MLP neurons of a small language model. Each row is named by its layer, matrix (down: output weights) and neuron, and shows model dimensions 288-383. Each number is 500 + 40 x the weight over its row's rms, rounded and kept within 0 to 999. Numbers have three digits each. A neuron's up and down rows have the sign that makes its largest values positive.
A block is one neuron, or neurons of one layer that tend to fire together. After each block is what it responds to, as a language model described it from the Wikipedia text at the highest values.

L6.down667:432467559503508446492529576529465516446460528440546459602519554410507531566510481463527458480483479440514514498507478553506483543506512474492529456488512462481514546515552496444507511497575512506475506545463491582437484557500454559479551461484492516458452457482522488569568461472482461506
L6.down677:513546545551511448477591412484482565512504515444481525503536533497539465453544467507569507535547493436478518429552516505591447494531563456458493476519446433511532528507520595578485510458457515517491546520504533526557510432429452547524566466429465511534540576413435482496521543513594482606
L6.down699:522575518455491507422518544464503544520561521482468528477534540509534456445480500488478495489518438512496556480519467542512451429525522482483448477514460558445488531530450526517491415459430544560470473510517541493533533457532486522512453468472476552547535463597495486542445480544441490532
L6.down927:519448457514449549500443511446508530528502491486488426583466476524475465460419513479456498476535455478422467492543541451547500465513512447458550495500462527522510502449532448460455512449515543515504523540599364475506452470517467447474413505513467484506532534479593509586502510505477518553
Split-word final pieces. Closing subword pieces that finish a word split across tokens, mostly verb and adverb endings: earn-ed (strongest), to-o, short-ly, gradu-ating, enh-ance.

L8.down90:529462549509523454492457513558507527479501577568493416509492522459473482587515528409535553483584408530458518496494453447570515497519493453473475442397469595472515449551465443573453465500489489585521502507524553522573507511490505514490510576530483493478476477539499401555535494500506487501
L8.down250:425485567533469550355503622533463477497501404485503458537505531552557560548448440530516570497525557542465531451522555484430519508523461541494506503445473456497496486481426524510495528550503424526501471599557546514558491426480472529513567530455461501580527540432468478477459491552478421478
L8.down267:447514475501485534482474495503452420499445464570513492570521474502526559486518549470566448474603481515494529466547544495582564504550492506453465503499575494514496507510490501530524494338436557507514507527507415485523503521453479473489586486490464531489462510531505487441530498507544433462
L8.down272:536521519490482518467488483522541468515464503500499459532552526527491524475531557451464480464559432568495511557497480459548576431456537472519546551480551514501509476504469477524464525340452538573561455564517427525563439458512464540519547590546475419490488518479517467500549545492461483548
L8.down405:457439521474412440419490493509517521457527501488495528522415497543552465533526517491527529539549533499489416547484493512471504411450586456513474438475499523535549445521475482513532511419556453530485441511546517534549478517516500574546521472551478508506439476491588518509490471547582475521
L8.down592:533605550518479496465471543551568462476512546483444449498453530467539464526548439453490461535412425525480535517450428536445504485531480469501555468535446502548534415508434492483477466405542529545559499547531526582555519502491536586490535529468478536463557423507475552503494514523510548500
L8.down680:432531548439500488455483478458503441544473517515550479519598513509465475455444446505467510491521508480475540501499503542477504555460500487534438524499516577422530446475524484483489548471399577585521476525460484539489490546554568480483514539476497496497551491496503416514503444473477489476
L8.down981:487514497519519500445474492504506519556508446480524472484527523516493553503494506498499501475531481509511530490519500579507534535495490464485263549466561495499532502501480542473550528434495548531510527455495506493508514499474526465508470498489506583504470479527474429460465501415512572508
Final piece of repeated names. Last subword of a multi-token word, usually a surname repeated as sentence subject (Murph-y, Garc-ia), also nouns like vehi-cle, plato-on.

L11.down45:491504484545433509474541509503576552557503497537399523426550453571520464521462525491496433497559452574515484439571466459450446551583468548491537504537541459505464474519504469561535513441468476497525433480551512594500579559536515508480513533482558435481441492549474529509508482542491454460
L11.down420:560495478573469468517488499524476554417538524536434491488486537558512480450504522483518510464519469417528550464416538455582473507553510474567407485525522534488513553484534477558481528536596523560461488448457551469496522563533622494530482563473618515450528507524502481567503539465513499463
Proper name endings. Final subword pieces that complete multi-token proper names, mostly places, countries and sports clubs, e.g. Tel Aviv, Celtic, Chelsea, Mexico.

L6.down37:515472454506518502499451515539515475497510462546460545488560507572471518512505493442528529413536517551581501520486583514540504367489440453463439466527533550578503436553576490443494544475551532475480526459514482532559482517525467488513499482498522620541513483433488483524512496468516607579
L6.down587:474523442508555453466578504530462554466495450493559518446460495445514461532439551528504502516458501485454538456502478480531551440551402498491489500508443541518497526558486538488503494482559512449462476493501536517487506569420512511449471595441557534476459473512512485459522509489512470487
L6.down597:462509504426466511536540451509488472521588530487459503448501518502470505499442511546444584501510517461524522494395509496494527523529493485411495487448529548520484472483520539488478411453425420488473428505473530470552486486466515526500591544493510493525434459416482487441471544559463534488
L6.down759:516479465432508444471512510511431542565493476416517458436509516544542421517474479552441535464535535508484533445554510562494504535553486466462479504437498554533534509491478481499505486366476491522517451490470434497502556471462556482504558527458500537444469536505586498503435463500476483478
Article-subject reference as sentence subject. Subject pronouns or nouns that refer back to an article's topic at the start of a new sentence or clause, often completed mid-word, e.g. He/It after a paragraph break, "where he", "The university", "They".

L8.down59:506579467493464422509508477560478483521466418503455490494523539533549542452562561507474523566505557468496471515429452534522480512474497498449554492502424503508508556502516527478490518468438469539479516561468591506497473511485480392473494446547509472439466543512512486432460470464551504478
L8.down71:504542506522449470569410499556578478488528485399493523479532534505500431562474492539500493433494514547445536520502538536504486528529488473536485510440428505495524553470500486510475496585461531457520435519576550520512511499495493504432399483462489502514483481463488550454470494463541523433
L8.down160:441492480517528486494539487501499547524530546468539508483458477461468491456497460548540492614559575492447492487490565535505543493529567423513563517481474493483502499447467542521498544446433532527478512465521519510478484460485488574485480454448533474539511507460533523573498525443499519442
L8.down330:521476521442441486468520477465519497547494439479480547472503534474535477497484464499532406460559474560512514488434510476559455490547534552567520512536492462493512504512455571491438477510432514488502555549525463535594550557469474547530489535500470558435451460492497483531471533373454570569
L8.down424:529579469525539565526489422515532493494520515516534546557530494485478561519548521469500475546542407491500493512448508416486532508478471467492399502457484551548534490548508489522489491472517523506469480523498492517534491474538472497443510481450477525562498529500498481547550545492528429513
L8.down691:440542460487498475504515514507497522535543505532548515578531497456500465521534545474485495524483479575495448507520451505547487518466475547518519545502548649516531470550520563536491444440512563544493500509520476572542438548504465465478443477448459518526415533476512541463464470529468539531
L8.down699:469436507478428459488463507500514526550496512461421554464552446463515490483460441525495524535506492560509462562445394506475451474558478460565509495419540534465448529494507481472557530534502470423437562489505545504527484487477510478450445454534512586516506471493428454545499465566529484528
L8.down836:452457443495519562500470434495469499500488510472527469505500509493530584506555490521502521478530459537525507484540524551511566452509520443552477486534463449506474441520491512552489547321468505530573559401457471487504546481463462451509489517555466525552543545380495485529529505493501557477
Main verb completion. Fires on a clause's main verb, often its final word piece after the subject, such as brough-t, gi-ven, w-ent, take, took, made, consisted.

L11.down418:396514502464541506512538481522443567494474444480468610534538519496539507524539429510521404501510491527510471483466452465554565424553549486490506503515489453536455547523434502539490517470518510474547487475549524515461517482504437515546530543485479648495475527448526466444523454534519513439
L11.down751:448473457535549512518478533495473456511495502506487569501496561481506466492453566473493489568500498505494477517490474532477518497513517477466559418535549491497560486431484533530510477473487490504547458513468550442444535498556472518493497440516501458531562473502552578530502463442561504526
Mid-word subword fragments. Interior pieces of words split before a suffix, such as or in the-or-y and Auth-or-ity or s in analy-s-is, plus word-initial V in Votes and Vans.

L8.down87:552468456531451454567456509473510542566486553514462506542449435477500594589516520465518475524562403459567478476456471561574496475524509495481523505512500565452496493467411496491464471431502473494457529417480478487457487470546478497520502489532520497513546448542528497565544491521542556512
L8.down202:506547491490530442475447529555570521545479540524456484581399589523487586533499427433512514534540515490568517501491495532455502536509495483439378409453487527439498430463486534521514513479506521478512543413537515567512498492481455482553522531496536510538474410472570479520570486486507530593
L8.down300:494461518465462402444537518472521479466545528611449524506512460505452568461585460484530523458531479489513547393508512469562447536525477462428542497559562533512551548504550525513442448491491480490458516530541451456455526507503557398466503555514397458526481479508604510510512545488534483491
L8.down608:523512480472468454531499428502491568502443541438506492505572537435562568561466477527448462462531467521546484557445501530475533523498490600438532497503503510541444499484480501550502465466506458499473498511566458508555503468530482448534438540531503599506501514517474490468519548492470540524
L8.down622:463529546547444457455503497533452554455463487530468453499526489485459516520491499490434578512515528490503482479481592574451526497455520464476409484551519536488458482502439489450580489401530496512530503466475512583480487445451510431500457522500512552603525457566481547547516531454529495564
L8.down758:597449533432461433476429521586571509473543503425609498507515557459437479491540511515526500550430495477492397460571478478472507532466478537512541494504531499468536516514491532525528489445473497510474445473478431434508485543555470548516463553491474554544499513510513476469516462489443453453
L8.down953:503496474462477449488496499533541465530447527529479423543468504529474591472487488470491475576538470474505524540479460514505516488490520510510486402510484508530555479540463490541515530356535513473505542514485535533522446478505513518482453460486479579540477562455522499475530491513429484568
L8.down1003:482492533520452529482582504455522524544415431503553463510468543516585563526467475505500468544527440511563458445422489585454499509485446493543455510519503484510520493506485457515546466445431434543560507410613560581527528489515484540500445540489445552567522481463548422548496499485529437542
Place-name final pieces. Last word piece that finishes a city, state or sports-club name (Missour-i, Chica-go, Hous-ton, Cel-tic), also "College" and "high school" in biographies.

L11.down164:512584517492472491481437529512472509542467524497437475544575485559524538506490473471496481464541513537444526491516514480503546456483517408488402596512460536559471458543566502409559545537444462424411527538472408488496514449486479497495532528433453521533441441510513474508494507490533475584
L11.down498:548561494489480526505399515499457486511504541438533478428549506569541481472510449471530522506464480459463512518527527466493548434536478399510304549538473551579504437506572554429541542509511531446425510562486447429532541494498504496519482517430557586515468487421477520402551439425485517543
Sentence-subject name endings. Final subword of a person's surname (or a pronoun) serving as a sentence subject before a verb in biographies, e.g. W-ang tried, McLaugh-lin was, Farr-ar invited.

L11.down728:566491459530443562517487521533534421524546517501446532471529568492463497507475433506527505486417539516490465490490468540597533517515467533496530444482561567553495528465444471410503510332419464466553546444446460462488436541486530507449530535479499472531521490542519524518477504543548533529
L11.down813:496471454502511487565536492446476475553530500473460484466422480461502511510570540491480475565504590485498520455488419428593476458467514392544577514485456546456537401483514521496589493506528490580521483492488391460556464488442516500524542458522525541521564475536501487486536476518521539456
Abstract noun completions. Final piece of abstract nouns, often an -ity/-tion/-ence suffix, frequently after his/its/a, such as success, career, sever-ity, prote-ction, grow-th.

L8.down62:476507391559532429486492483540458481464480498543468509484471555536537484479508415476580536536486484498536494483541512455525538491529562498465528501463504553543556489574489520450448510386412520488431500567531469574565505482515561540464523502525467502555546460592530461519552496514515479571
L8.down88:485520426583547418462495431444494452531450530541439526521569549540468606524488452473482520483459466500533460506523393494523480446525433540477501462500506521532539490550450470468555513465519530520516580485520452527501467505508554596532485550556455526469542574515450455572502421503497440526
L8.down126:515536462518505476524499517461534536472503495602512543519523431529494497432430520485458540470573427476506629483478454470503435441512504512476478497484524530468451480523490480589536551468548531491527510511455406538525495520478529586497522542497520512468468535479511458480543488498556502470
L8.down169:525459447535525452479491526496448573485503556531532500571512491500556479470525430475593422554546481522493532587517507479456529531492497479488565506519520539506512563493510537495496552365471461493477543566506506511456456492514464560523501514511490454504526449561471468540565570534510482525
L8.down187:486482579505458494531523549507471422531541529426519488510432529506495457416541476469514615467531504581501487455455469525441531490432549538537482510508461535521447511551428436435465520456461558545512417511467497506448543519530486582523516535518505526479497520465453472484511506581456486465
L8.down198:479535543474507514547466555495484501443474495508552489437447518527534517583476493460551428468538465494414505447467526474509522460516457509512464495502490525527530502581471516530509519243534591472470520484528547525499492518491531485425472504486538487458508522472503401508560532519579465537
L8.down317:496433555518550506527402484524483497487504521528489463491476506547489499514513468483542542482556445528470442516519482472509617496563474560518574538468438507536500513506507488480527488321485579533498476504536546495551458518521547499482520494496517524517469478549511520566467524527486424504
L8.down890:491489489505546394538475443564518487526559477486435513531592477464525521449589480518541536442572403539539490492534484432484516508546539564507493494459565525476503460473500520481505481435502511474465468479558506506512395458535505454518455484445502478553465588549462502517470523465474481521
Word-completing final pieces. Final subword pieces that complete a word split into fragments, especially in violence or war contexts, such as assa-ult, assassin-ation, and wo-man.

L6.down139:408475440459488503515496458543470520485480502455497466485475464512521517535466468530498538572533474530507539466442465455532494452444468477534537532536535496489538508538503487500483481425470578532465512452506383595483526474479547453481482520496458551461485515489454475482489390503546407557
L6.down264:485484415480554526453513518452492501540521496534510516492544436460523596518559526529554474517521495498553486505458550551536507537507525543444616504474486475456475447516471557439484494441477519518484470541547432523439454471531472565482480504495502526499521514466547493470560482511494517501
L6.down398:484556504499504480485506438484529462494460529538481485505517512494472546525521497496467389498536452484546484469452538515540549512465523486602548500462513498524469564493477502508540457492432483501511502466524421505510457452493548566464481440468487578515501515520461480483455469492487420461
L6.down890:538521493564486492510501536496502534575464473490500466522474491526571576495504549470539534467475446553529513512499534470500534467479513489474537453461534550535492542454484521511460499466469551446505517457503505529500526498504520507569462496455514564514577488538480486596496516467533501481
Place-name word endings. Final word-piece that completes a country, state or nationality name, such as Cze-ch, Massachusett-s, Louisian-a, New York.

L8.down69:510588490537469439460459506479543475480463474498461492529465523564479501560478448554498474475536393439471506529598464478485528574546525473474513433506465471529457471501446483489537538395526531510468539458537575498595523446449491551534454481530478544492502572489584478466463495525589562509
L8.down92:504506436518445487460534526513465457478487488409537572521522427561436451493439507484541532479480493546482503508508520464504475485504522473435549512486559456573551468514558549459481443299503497543516468517499503443516523508503457401456552499523581534503498527443538525533562535465480409492
L8.down313:544493503527485501405445540507484474489480529503469510541522538498511487539502469493518461486558503468436546530453553530495477540515484558462425513541542478560441476538509542526541511498491485520555547469481466463499455500479573472535515509516562505489554493500454559540513488465494513503
L8.down431:430553475432503572505446486513491506436435481534457526509483481562463460468456466447502547448501530539466518520558511518452488557512461443536619526495562433507521495513560524489518441561474455453438534523551466535454504544477560497514537461484485541487476470545513554487580526413478500541
L8.down519:478475477454490489460457560504531489517522539496487473484506499492470484511514531645463480469517491537465499481473418525482544484563601451475552531464481499454415558416433495498519538465425472527545493501436505542518579512478523576495549527529533591435508544573558463516484503551450507496
L8.down561:507522449467476476491457508468442489522513496548408527424510491553509446469573605499510544559504455488497527478467447531511500514433467456487534408454502551508536434589493502506505474445503522523506484571474467456499586447508524586495496555482507499470489485497469572540433477495481490455
L8.down886:539451539476496538534563463628505551476480535523511567557509379490466472508513526535492478413495480512421476492495505503550481485434511556490459489517530556451494513463515467541464493510442561550555551499584512437497566481511474473521532571459522455486510478528517494460562505511516476532
L8.down924:530519499492462520514464479500443460466528537448405496457486477544463396492498427491482507462522481493530487548492443542531452469462431470466467454477570511510594525540417518567437482494414533510474559522503490472442467534512476581506527512508499515448546534499527484484533554487565504523
Mid-word learned stems. Word-piece fragments inside Greek/Latin learned words just before suffixes like -ic, -ist, -y, e.g. taxon-om-ist, acad-em-ic, biophy-s-icist.

L11.down270:480424551518492512518525406493495458410564499535536569521535474476548500529541508413482477533508468538488484461558465458459495452544547518505492488495570439573468468515436510466484494578519578519426571456594540511490491586588466511539554476512501515516412500526469485492490424472430439523
L11.down423:555451569467500504446422521522428465440550484470491441543517520486578490488473505523557570439455467525548489467504494415469549477491509501504555515438459441436485522471560506557475527404447487584512478518519447532460532512507471492486482540516386464454447424543488475504556515450512500562
Word-initial f/F fragments. Fires on a single-letter first piece of a word, mostly f or F (also P, w, h), that needs further pieces, as in f|ly, f|ire, boy|f|riend, F|ootbridge.

L6.down58:543480493524519490467507449515475513514554517489507497502478492462547578498450549463500412534545490512519565555537528472488542496510488462465506575501476506495466468489449537448442492461452474463541516601539493492507483523506429456523503492514461544507492514574549519509476489512455492469
L6.down466:541489441465518420545502517548523490560560541485452535498578476513527551498506500460474570469540469477462518592544472511560534459553451497481538513489484493465491478504511493512536513437529500504416457466504452500504503475530530480485512440561522528512486509532426529514494545553483559539
L6.down831:453471466523522422464538498521472443548525513448491504443479531517523447474506502527548446512483501533469498498556579484530513504503519537431560509425478518436478524468453448563499532508462467516500489502460449502462510532533578477498499519514498491521469524538514466584534455543480492473
L6.down839:497585493539575534538490502472468477483592553510453500548494573459535576469508532486487485551528486510533485556542440545455498573569567514551452466498489534483483533554456530529501484453476544515490524565445529486555495527486515461539499478540459551446492453507551523588510482498515509488
Word-completing pieces, family nouns. Final word pieces that finish a word split into fragments, mostly family and person nouns like daugh-ter, parent-s, husb-and and chil-d, plus others such as corrup-tion.

L11.down21:532498526564475508519552518489516518597526557436541521507470528477572539460500489551554529470459547498551527504475517551535500492442415517469438504556465468517547477484495487562487389332536541509432514491466555548528479435466514569506478524404526490580479482525491528525532478507504538443
L11.down610:537554533534485514479497524487490534550477551512546468480545541467425509488493481500477471521522559513517506475555484584529551516484466477479608465445518569584534504526422463429517429487424459487537505506519589582497416545407506418510492531461497503494536475504526514516588422502381432479
Verb completions in phrasal contexts. Endings or final pieces of verbs that often take a particle or object next, such as l-ure, dro-ve, push-ed, and the word part.

L6.down202:472432467477557473461434524489494547505515441505483479482481543543522494452495467530434485529472506480458454462515459464541498522496533509526453497586464549589551530499575529490574542350439490471469505439440535461474507525457476498502512514504444511496548389514525465518563533456549480480
L6.down435:584526508503525499484525530471474521518488558440513477492505533418502494395479529584520458506471539550432487488453503518435533427517475465520494492525549466455494501528488488464494536515498447545480531514511549525516499516492475440496502540534410503485475497515580498549571495552499525470
L6.down623:519542446477503443559509492479463461508490570458506448489479494473497518566553605459492507522496548503528532489564570543486447504535491542560563508549468486466579501565530531475464513461504463487502549486475516517516466438592546444535513491556484548557458523554470446517527435437492519466
L6.down659:491519508575561448461519505513576460513483457547493499535603544508537468540490454521478521496521516579528472529532491502508520486501597420572460560470514505534484532533532521485506467376518560437485472556520500504552475482497468499507487501532518542489539483466491534475513493471518477459
Odd word-split fragments. Short fragments, often single letters, where a word is split at an unusual point, as in screen|w|riting, Take|O|ver, Tai|w|an, d|rama.